config.yaml
positions: "rope"
optimizer: "muon_variant"
lr: 0.0077
beta1: 0.9
dataset: "wikipedia_en"
MLP neurons of a small language model. Each row is named by its layer, matrix (up: input weights) and neuron, and shows model dimensions 64-191. Each number is 500 + 40 x the weight over its row's rms, rounded and kept within 0 to 999. Numbers have three digits each.
A block is one neuron, or neurons of one layer that tend to fire together. After each block is what it responds to, as a language model described it from the Wikipedia text at the highest values.

L2.up254:433536494445559540558501504548500524589521571445516515496508503526476417459499489488458582506474508515438483500536560499551488489494528551506501521458525428549477511510461503546466484450513538400466430498504470473562535529514483427436551495472523484465476467527521545549533537448513484502454570456500532525497521515541445497511552499457494502489573594482432506530608438527510556447449
L2.up428:493518498544468523431546483538516511466543583495481514513461560481486465530479431594499473491483576520525436432465488523467495554480475527524523471496481463488504479495443513536461521557577452485512466514454524449479496495590496471447519475508445496499536433455472504589465503515473506546430505490518489531423543508473483546499558560567458455469448603472493526443492487438470477480509
L2.up544:483549557468518498541498470495479491418492540475450537503446528470566435476525532527496575463398508502484549494502512523443602480511528499451521527496531504520559470473472506501486515543499501505492522486471486426546455518488474501432498478440556445472540483519511525431485502479466464485521512528511551465542499560521522527455447556488521493518462554543495538509512476569498474472534
L2.up700:524466494553456543569539587575531507521419541474487512524473556532466513441503422551496575525475514510502532494486488517507492476451496507504455508519524474507471488574514539494469451524569470463496523462484516485510478576445590509463512483503485580478531466482468493548458495504502534519457524485472539466482550478470458470442473537479448488507490517461481504516477515537460492479451
Description: Single letters or short word pieces that come right after a short capitalized opening fragment inside a word, mostly names and places, as in Ar-m-oured, Bel-g-ium, O-t-to.

L5.up430:469538554391503502492463481465454468448441530498498491505539456541529426465556490543481547503503516537525449469474504456508511480505468441484495559522472473449479553460553495528545583444523498430503552539474474511501527495487452477419506561381531488448510454437453534475520512536524451525492557503468522556511520496498505491492547461539447467489574515508555534537518481487484452480412
L5.up470:493470496487522474487498516511524463487468437421464529434479492499527502545461547550484454516468534549519451426477475449506505569514518523464575474525511458551525484517471497513472473502497499545532470446475535581452470524572403508495468552490464503556451570437529514469493489435503555511499490483469493486396516515542487477504516490516481488531491519505507548461564491453479485515406
L5.up538:508477504494411427386526466463477463478501478486496554521494502523497470502499469523498496530436492456498520551500475570562557544502502465492569515574430477529506526492527576478493573543483527506505442522499496528530483492578550460420514521463488538519410528539457517487476478472522516544509513521472568593408480457499462498395493560483469530515528473534485434520407494487445546483447
L5.up628:502446554451464560423521517447488485572564514533490472483519556562482496547511468467519488525496466512461507424572432474508534504497569509527539527475553480508461494470487488457457508539504481463435484519496485456510482578462563490474448578486478413497536531538552531460497498488523537589503489513543589519448548406515547536475459483547505552532521609534485431451453436496510471470495
Description: The infinitive marker "to" after able, unable, difficult, attempts or decision, as in "unable to determine"; weaker on scattered word-piece continuations such as "alre|ady".

L5.up124:557506566509465441520471541449471447521492554573496473380561463516424473426533507437515559505490517560551501463534449420572519511423506502488488534557500549447551401549475481497559522578574510480431468464494481478548483526543506555483531445458509524514469539496547479518560468508529478529556528588508539523574479459435479527496456553497520503512490580483514467441516501530466485512460
L5.up403:450503489534504502525530475477437403518523522430531525476436449534498562544486457478568562430472461459526470566506580511520556499523516517502461532525475566503516428436451434440521505558458521572515489533543518518466531470517507529483468505536482528566470461541531547515454493522458520436551525566489503498530510501470486512556506553487474475463543531517488490497492476361504458499537
L5.up525:547481441523537520465493553508475492461482502586520455525532491495481515463537538498522551523513502459478539453469460519511450476483510567463500481510523509495447528493545551558494524522555459589512482463468459539571495573533464528513469507555461477494515501477492516533511482456486571559545454578469483460433529507567518468519579566511469515549521598480552512460480521480534505513516
L5.up561:491532507496538529550480490489499432549554554449570464470464490507524524568446429473545486540488462514534534510469544468523485513472493507481529529480433593484544425443485482518477496521473543604574531514495481496427536483546477566521498511528470519562503412598497521546423463454484493502494483511515590455549482476404462473490550505506500500428516511536534474526488515391601453467513
Description: Final digit or word piece just before a closing parenthesis or cell divider, mostly numbers in tables, e.g. 54.7), (5–7), (FSN).

L5.up120:535555452474492505507426555528465522417549490472519467526567361442560465534476497517511547430469526498441501472503508573536501471422473546545510485509539543545491508472508528491507495576482448471488527496506487531526525441480470510507453489522451514559486458483501502487529512485507515512554508546515504571520542476505549426491486492493490441569484488552477529492475505530578501447533
L5.up144:566520526500470423504570471485445529496457521518483381527448423452489388560529572466520565470407464431543503448516612498521544510478491609542498482453483556499437497468512541516515453550526480493492515529521425527500509513536551505479526533464497519494473482509465478549463548500463508510567513510472463539595537522448479574557446479538477536480493546494469459470525550488475484472477
L5.up315:498440515479496415492553567548570469488520548522455544526450530503501488585498508490472482456461487508500466464539558492553543526522512532465478466379492513508498459518556552494523553499526476459555528475500521517499482384472531468530502543543498539547467490547500483472459492512502559476512478543549499560530533494451490450444516453472476452547538512505526504526517473428546509459496
L5.up343:546463498490463491519475465538509525546531544521546449461456503458454478571392516548552481431464505475476548459473464443459451533512529444523532499513558454551473446435447498529452547559535600448441494490484503550538491499530472487484475535505478527469482456475570493544593471459536510514517448514470532545488468452470558511563521550492560470469520546478529493490523496414481528482551
Description: Second or later pieces inside acronyms, codes, numbers and split names, such as the Q of PQ, J in BJP, 19 in CD19.

L3.up94:531529503500420503499412483528577410486489498444536531538492487478507502502472498530493463547507528565535490531539524518524552548450491493508461513519491491449464486482493557496536484491582572427443504534529435454512458502570449529485521541545443487556465532435563523524503531475472486519479530535454539531453638457492437495473508425534505493506551415479567483468580478479512501525490
Description: Fires on word-internal pieces following an opening fragment, especially "and" in abandoned, standard, Stand, plus inst-ance, det-erm-ine, foc-us.

L2.up222:510456416519469509510497504519521466567493497496425477430477469543540451578443526490471550473499455533451496544534532562438450529499521562475488543536507477566479568510492533551445483481565453543484438550548507464478409444468476499502470466563503522462537477540562501539565531447468427498498483546497550458529467483502438552538510565539497520506535438523483466514524503446575438514502
L2.up306:493518476513550494415477526491465509494534450521543399493508472480517440522505552461580490497521432504476528506513451633412449545503474479522546571473529487441495557494500518489497489551574481541464443593542527504446456459529450508466466506579541476512483504496579459454492505462481446477478469483466486538544472527484479541516440483491467545563453493520509448524484422429578477401519
L2.up548:533457464512501536550524551467497511460461505479432480563465452545497488498542471458582536520506448503486480501505515557472424485517522414515529528497473487480505572538506514504538443460484486507459496516501544474513477459487506545562531571508475549415515530546575506492517477550477407594439566476476517495545478435499463498465481542446588560579536571520543440447496417468438487503499
L2.up764:516511483515524483497565586553542471503446470579423516494458520493484519511551538497519532524489532482536580483567516603445491504498536587488514567482502460466506470479482530509458541473479473446471441497470493479451465461458494421577521476470460472395473513495576472464541582488471523496526526455429514503509526543523462543490524469497535549547521518440558490480439470461490419439436
Description: Tokens in sports Wikipedia text: rank numbers opening table rows, section-heading markers (==, ===, "S" in Seeds), and word-initial fragments in athlete bios (ext, mat, making).

L2.up66:542540513464479531466444473456495529493542547432475559491565488513505523434452521556463464433434447491563512584544474489475505542471528519450506486487503486513454523506531485499456604515505451492495494492537601503462548536551456618460416534502437573529554474488540519523464521435453554466554511557432519481506532510476477534528439457486460412537524531547502551542518529486467438455491
L2.up232:474532513501472496502451427459573515460551462529447484469502566536453508525446512535530494437451569547489503534478545544520475521545495508570534421508442490506521474477454526481422577533485427474515462459478507525418541468461468556463451461465462533472513394485488523535468561493546485482439562504456586399454521531516540510492482544546452457476479553470528483536493531456450500482509
L2.up694:514543449539484492500489424468493513477556435419481526487514545470495556496500546491429483481508499518497500474481471473545493520517486450556530470543477520459463487524483509410487539571504469486467443490468522518469552409544464507564499450479424572586540508516502555553449422497493559509501474561455477540538481541500502530460548538560500527544487509403501457545530526428435464518537
L2.up697:504534545535499548565491561425580489487563486489444527430533451501505443535469477487471501488481507531534546556473515507530508512493419459481520492488477556531501420457497504413481577510494493486523442493515527491567475435479517430551459494428549507501532458555471555505443465480509477464555569462447507476508402492500584488521473490517486507542525491558447506510504544503435571524494
Description: Words or word pieces that begin a new sentence and link it to the prior one, such as Th-ough, Und-er, Th-us, However, The first, Since.

L3.up95:487493536570576489493526499464518418443491499485505485525569464505550519485457473529501520469467570518538430560496461494479506539568518500504427490463425567503513534456512474439489541516519403496485481477475514438470459455461552460456449473549454453595545471451488561520556565537543536526559490511511537485461537520505544414493543525518495523476421515565524519442522493516497528453482
Description: Fires on a word's completing piece, mostly in sentence-initial connectives and adverbials: W-h-ile, However, At the same time, otherw-ise, Th-roughout, cont-ent.

L3.up445:463442484564464509559522465510458496557558548517490545434430517523508523485464470474428520524548485492520513534435454487525523567532501500444441484495592518504546497476536514431554486528497517528523518528548441567563509584442507488516445523507475424511499465478544474488533585476498493517556524567501567536509451529480471460462534475589513480504489506432458519425508545437465484546472
Description: Last digit piece of multi-digit figures in tables and statistics, such as vote counts, incomes, and win percentages (34,86-1, .67-1), and sometimes mid-word pieces of names (Obaid-ul, B-ost-on).

L2.up149:558499527460545464509434469495472495449563524454494502509491481519520445475542508431536460439491533467538542507544527411513540523446481447462521501515479480525490543468509467425494468415508464560592519539516473502531524477527493562466426536494474569516506489398617440424492517472507554537518523454493511469511562558575553559517458503519546505565495563445467536502470459468549453527441
L2.up729:441528486508484479512550483469464448512497494419504544524527515500488451460545576507484509486457498543451515548515510594442508503546471383546543543464463401545501451475556487488448494526484499506422455590532467497469603502504475453450468537573473440592485496462510498482523580466489467554517517488464450522483518463557523505535416508578493532472544497449518484424496437496480523461498
L2.up734:466465521467458430422557475602508476599539430516549482493542441479538440547482458469494488492485541555522562574498561549534451522550496464501556546463521440505467533445495473458480474486506492488399469506544510476521533509447473461561500516498488506540514518423450561483500515523403495429521516505546437495518534513520522437498512492532514518561505637461502470475538536510469473546458
L2.up751:498543468483476418448533459519519507511564481414473507512505475486534555492543473457469503489481550425560463473560518491509521497483557537530595560484417477538517490459474493453511566507434464537522489480565452470541548490457523521449425539433458509571528550475542412493519506420456554484519515540477479451491505501527507548481441493588534477496474569534507464499451478453481542509478
Description: Infinitive "to", modals (could, would, must, might, will) and "did not" or "I" right before a bare verb, e.g. threatened to raise, did not chart; also wordpieces like I(roquois).

L3.up734:532496449529477499454527460511505523501451494483523535515515538488550507525457504466496452497506449509532537519530527564447455499475496522435515449482524475519548563561466493556442463459467473509530510565540529551467496456504457480544492521525425495422524528524574432590467568426529468556537476529474511428516465530470523552523486435489523533530519557505467521452483548525484443454419
Description: Word-ending pieces and short function words in sports articles and stat tables, e.g. "upd-ated", "gold med-als", "debut in a", "won".

L2.up120:548527492517535558502470510538451441562453489550533480444431484488526549505475507565496538456480539508461501415536494629429476490442531449494450524514550513541500486464508503519533427479477535546503533532568504461484528482476445434529553503572418490412458488498635526504507425517522458527507488463491495486429524423508520521527447526487484470551518504554557508482560517545517489469436
L2.up312:488473490493565606429514546548444512568520481527515547507502510542481499492456546528551512650486465497510533466493497523497504570477509528551472540551483469465530547528457486561402469522479504432484516523519514478453538462431442486539431490528463505449476487493563444502524488456499423536517511496533545561517483463565522520473527498489561476501454579500480535490490479481544441471482
L2.up337:503477481563516510521483543497430456547515544512536561463465537468474506440491453547476619525507467498467440447582502586524489500471515469525495452400505502495547488512457499524510527519472452480497568453557469494446462533456462533528488464535503529472472508475546525596491531475533512452461497530522508384506532522502500527485458510475538496524489565543480473515496473518550486479505
L2.up379:501445431490389502518522528483492420489430455512516594493503469499468482561516522574505514473464482542507465465506470560457423459467436479535466528488545570522544496530456456564515490472549531503490543515549464555438434538453491476484509485497500509454489500481568468519509470515549462529504595501503542543496521508538453438502504514478552528444508542500530536532459450531527470429451
Description: Word-initial pieces and words in sports articles and tables that begin sports terms, such as tri(ples), cons(ecutive), sub(stitute), F(inal), professional, and Vol(leys).

L2.up165:473441460523567482532530436497488427427457477497537514502504491477461443556467549482494538473437497492504507504509482515494575464538421545568496555477486542460476472382463511544504527518530498565483497450526499514510509572551510506527543502491520404484508531479466485491573458454506481451438460492481520509507592549448426537490474498544527527495548456589562448558506519521514591472481
L2.up220:483569463445553484459530485504427499422442510539480551550460529480500406543484558519526486499508445550490456558450519507485494491534502472459522500576529498464484520447479463501486516523570441516455526534471542486513538588457499492496516533441543508470530459457488505422507545477553455467451534590562531507442531522445481464423531513533449476464451464472548514490499454506537522462471
L2.up300:481480534479516505495532474513536473491505480494479547484468485474480463502472527563513551478552412526543536576480521515536499521488501491524432564576494510428485514498577484457536503520474457580476509518516519505460436525437520518476510497520518512593443540531468504484468547414477445466555495488458463445450529420393541528501437516420456485484479535471496518498443505457476457496427
L2.up704:533543468430495470500504524587495484493515495435573443479483471513500478526503500467465544514483527461415461512549459523533526517508481400473501579479528444495428509436505504513539559506559539485426490550459473487583444470574491529418523494490484448519526424535501479510462471551519485500459486510505521504492557492546500498494508486545481523469447506469432435454539479486490508426417
Description: Word pieces that finish a verb split across tokens, most strongly contain after cont (contained, contains), also cre-ate, educ-ated, ex-isted, plus whole verbs like used.

L3.up670:466489561544531493448493496571553500574464573539534426544534436528535517468477474470495467483489540521545522561497489524449439511438538479513470492488442544514454449437473526522514542572538507469519439451552490548475542481512503539501470550540419472400438459500504504523496469490449558579503505521538504525553519504496473516494498461547537547441503453489572481476518515468611517424516
Description: Final word pieces of profession or role nouns describing a person, often in biography lists, such as songwrit-er, journal-ist, act-ress, coach.

L3.up25:455550530516508548495469503555530506521506440479511492491546502448555461500504399490460540542437486474452478430529496556522482524541417579418452607496539504498521443526600568505437559526492508509512409466506477469491495503479593459511482504498524496516540477569504510463446470552397547524496538495490495514535481427533494432528520484468515556498554532532429522476521497494463503470432
Description: Second token of a word split after one capital letter, mostly uppercase acronyms like N-Y(PD), P-N(C), R-&(B), plus names like P-ed(ro).

L3.up634:504461498544421455523551515507477479510526536454526556430403480554462538476498507435489496502574489395438492467478445508498507469534526484471507490509512499539475597551493531446484489443518460437477474455510486489520466528511636500526505472543412504535581517538525493558506493577463478536520438492488578520544483509504518570506462487556475544493477502549497505539516454466470507428517
Description: Short second word-piece of a capitalized proper name split into fragments, especially after initial G, as in G-al-axy, G-ab-on, G-ro-ves.

L3.up213:492489572513436516499520528514497564451520471498528505525484474455471502510515433502521457504494515444545477492473534510537435601460478569522503552541533406558533450457555527369545494516491453445437477500528502494494520544458490504512460548485382486521519524493494471464535473518504499446530503468518486491445529411547522506549523502501521538446485523521545464532516589491525464470523
Description: Word-piece fragments inside words (en-em-y, s-em-iconductor, m-oll-usks, Att-end-ance) and function words before a verb: infinitive to (in order to), auxiliaries have/had/is a.

L5.up38:500514491427450469420488556430521413517497498450505537514463459483450639515495445518475535477515504540438490506520441456524478514504492516514470455513421519506486566478519509474528479535510413470480516499562494423486471529534419482441525522464443568504513447534488492551495545480501492444536569526522567452460490526543549517483542524498529409487479480566482499489514494557548481448492
L5.up208:505524438477493503524424449498448448493528509501471522520446490540445527467484471466526568530564431508577466463547401520519495543539505458389506538540461477525552446526525520463502529516549485496454499549499502498513507466435469539484507555482447524454492503460584554456465513543430482506491501531500497515490510498497534461510497454542542528539517564410475506576500491521484439427504
L5.up223:422479574467555468486475481444480521516482491509562490510436504441524484528540556581524492527512493496478483452479455479405514504526477508548524557529455466483485546466473506470538423540504487417458545482509483506458497479483481612506515601485448475472498445469539457434555470614473506504524532535466498518485498561516513456465475538474551576540502507436599487485479479483550428500455
L5.up282:558531393425492477501498518506450486439506496512529496439510505545519494541513458490497491451469491459540492588467434488499501598568533508483504414482499548532559475470491564487499435542492427497464550540462461483472515574526532497503528449517541527442451400505522543480478493452510443511530523456435506501407520540586507505568474525550539454501543498531528532458552540560447480468443
Description: Fires on the later word piece of clause-opening conjunctions at sentence starts, such as While, Before, Although, Though, After, and weakly on 0 table cells.

L3.up353:544503485473499510508521533550509493469531548497448561478489577420474555446535482495459464509487477412469467503587475503502537499513487556488514516498508454502495441531592452470572493502536531514529554565471511539515407504494495465469485454427489555491568461562471533494489457594491519515488490500506440515551439413500544474460440570531493587461450499499487522480578504553479575548474
Description: Second pieces of split words and numbers: name fragments after a capital (R-od-ríguez, F-red, E-ver-ard), coordinate minutes after the degree sign, ID and model digits (Q9, CC11).

L2.up247:451458373477545473495570545541452440464525573533458554492440457553450529463449544485454482551501488526480526488520512505474500470504529565528477539538519464498544494543483498532515500464502524499459528513498574513443487500468433433563529553444486489457450549510560471446469446466533443449457530533526585465469532471511474494562495532585541543508517573505557483481515503478540535407489
L2.up266:502564444496482459565493513536510536484432532501524538500520479512501489526471479481379502528446576548445504523434515534528529509520583410424568551501523416533460471480497516532504547468468537482512524469556606491528523454525485556583505522531502493495472506523517494494528476491519489488421599506507512455472519513485455492489556444531484474433502510458536452512426523464558496516470
L2.up350:544501450568491512470513521547514493489502526466485527570464490508544599542450502515449445476487507567507462475519551435503548495413428508509582463506498472547505544449458501543527527400474461485422524511545570554530501515553531476520485516522518546454461450520544414536557407487488436502456548512538499497480585474479494469479523442536500501505581494431554478451546474492567519461507
L2.up496:465440500459482524591493471474469448559451568577476531525475502526511515462405513418461532460444466483439528509468510427540507488502510526490452465477463557469442582509596491488490563443487465559547409466500531477475482501525458469455501533517598522467423520506495505468504542426524402485497530522541459497560559479595513453509528470489587501540543497476521481522461525511567529533489
Description: Fires mostly on music-release and sports-record words: formats in discographies (CD, digital, vocals, television), and results like finished, won, season, third.

L5.up5:549517504463507562520520525540501509555549508525525582557469533449446431469513538442531415556504481521436541521500460546584509458480516523426444506508472441455473511503452606468491540554595477504491482503470465580439520521402506500482485468482517492472536514477543537557542519485458422424492416546534488550395567451418506539465483498519550499485578584433513552493488521456522494474555
L5.up577:478545398480475499512484563532493492521545458517449494532479498525465470435499503550488472442462476393518510540459444512520556579491510522532551505510467504483477524497558495557481524553512544447464489471487471551502589480478489463491521511521480458540461452471520584527483462495565467430528461502451502511505550530544465463452490414511509513518554441492498486534488481425479523500497
L5.up649:510569454527540529495504529488512549492433540515448457523496553556541510441523537558440446455532376509527535444514531518464441483491535545494478516618486465452510539461550478544432523551540525487502464518485496509503509534413459532463464510496564476507524444552502504512550551488445501391471509548489540563562528494477476479466503484501469542463439493523470530476516514433542410505502
L5.up683:524589453389462492424544567500466412539511490500599570512496533508481493477430525471436505525441501485485506516451560540529482422538474571506501495557506510428567442497538466540513479564561532527454463511554567489516508423558486476484497524504458484554511393464475564486496529489497430495505500577528492501480483568508476507481539502555534548537554457426475484472569456450485469477541
Description: Final word-piece that completes a split word, often a verb stem, strongest for "ect" in protect, detect, affect, respect, also money, advance, provide.

L3.up585:468523480485469533499468505464491448539533522452557547530515450506551531551471472519517525446497551507472464466575567519515491492480489552473432521563527482525540415520514479562465409487499530454542487510482536436485499500471440474508442511428471482377492503528520489490488541491499455558518529595495564501481471546498459505491571559490579540528503470505556476529524503446561496495454
Description: Word endings and prepositions in sports biographies and results tables that come just before a team, country or stat, e.g. represent-ed, played for, promoted to, loss to.

L2.up157:516497563460491500489463473506475559481558476465496539479438454458475543510558515532505526563558520452536593462481479468579394516470452541473443438543525554477566516487431529452473505566518542550477543520445445525513473529517506526457590533473422527643532473494494514485513509484520514547517519500513522499517437540476461505434538487476487569481545519510519526486543512512424496498449
L2.up212:500454448502478623500531508486462530551548558489475539432504461502513520451533470504468494523485494495545486490437507517592532571487441512527500492456515571538457473444499606437574523554548427545572525520555457518480513509526558506432588472468458455481429536510498505415491491478541542441533507511489512514528446541447551472536514533504506507526542440517479524499482429441476497564400
L2.up509:539503601497510465504491514499514551458576451430582528473476498432471416523573489472526511484517504523525433499435539471549488587497514561484451531486486496440464447508542486446539524559526459554542461409444490516467489512501512542466490439496503494615501493463438531506480481465566546503504467469561494548514510533495477501519463482476453508465504457571455524505504565546436522526527
L2.up559:539492480518452450558498501424456485542529528491463549434519488518501482526510467498465501485564502475628497522486529496453538504501535541495462504565487484435568549529465517447508555590441529537503462436492461505496520514468416437578499425452490537559470498506564525510460481438526481532516534497478479509515570500590486547466549472518536533428440487528447508571426455551516489560516
Description: Last digits of numbers in data-heavy text, often after a decimal point: climate-table values, coordinates, area codes, years (20.1, 3099.1, 1951).

L2.up15:533540471544496532515522504385510586464586533556504564467488494459523404524511504504503557553494447449478492471494525497545468509525527593529520498452519590428499465442542519499461526506568454450547570501470484536533503515462527530503484509463463517549505484511508505541442482518538495560489532507450463514533547481479516470497477555467541535478496525497474551530471500522472425510456
L2.up31:544463589553470558528521441440530531545522517463533481518566526497497517473542528521472499474447495534438390474523509478505579487476543565442537496453512513553499490499510459467443571466392497487555510446549569469482554476500491474469545480496527511504473494496475536481493471531426495360524465475496490501524501519559520451481496561489502490471571501507510565514494461440523490582439
L2.up571:543494506499504538482464533549538510485473523482584464515523557477522456522472532513540524525470528547502546401577470463518568475478524483466493508491512540460488461449519473562512523597432555475533472453547565488475585505465484535402498524498476513516458486471481491513488454508470497520576421516517470509553506515482454454453476524484500532480501483540609573534589512412524482450506
L2.up757:456569519536447539535475471499529555464470460548553520506515561439548495528469481560499551445494448493457463506504540454497484525413473479466490527429494489523513511525558523570436550526462537473480522512453491452508566486494498594479562541582436466523542396492460525510462498485477469515521519508512491499576485528488456431486498529471491493544517585584479478429542512472515548471505
Description: Non-initial letter pieces inside all-caps acronyms and abbreviations, as in the A of EPA, NCAA, FA, the H of NIH, the B of ISBN.

L2.up322:485552461494569533499460460459508573558518540500470532475584556400527466509485549463548429518451531504521478445522550496582510506473500567479451466544488517532519478536509448489504514515458458555549507510514569495479522548528479465536447482423584527526569568528569465488503481455473508507535522422505443473547501488449485493497479502477467578475472462473544546466460458553437497507557
L2.up372:498562465453469463488499521517516578483474512478489528439583455494539474487550515415476577562480524528490517478502551544504448498516462499524523502468526535501491498575503439507492445511457505465568533484534572436458525556518517517517494479454573501515544508460432551470500565466458508530571448483486418489503456440489542479464527554425457512413488543527420507507574462575479542560443
L2.up627:514585568571589468478465510493499491448506554525462562459480523457465439463577502511547487514521467526547477524544497442484493536497495528557584515554560517473503492568488497497508499434493472491512515465491488516522545472520539365572511471451509511583510508505548562518438517484431522448469505477503464496500471465545573494432461489493554590494534570535515511509468509523455487513444
L2.up721:489554475564482442445379513520515541602570550505523506561543436580503479546453519446519569519459527517518455560509528424566529426457511502418534525538522550509437529409469544450493538474452530511475522545523492552490526477546498445497475547507533542531573495501491546510494441441473518555557496452519461476495448493502547450514469506480499564452512490479511583486483457529549505460449
Description: Fires mostly on the digit 7 inside numbers, especially right after 1 in 1700s years (1794, 1798), also coordinates and ISBNs; weaker on first word pieces like quad(ron), elect(ron), "(born".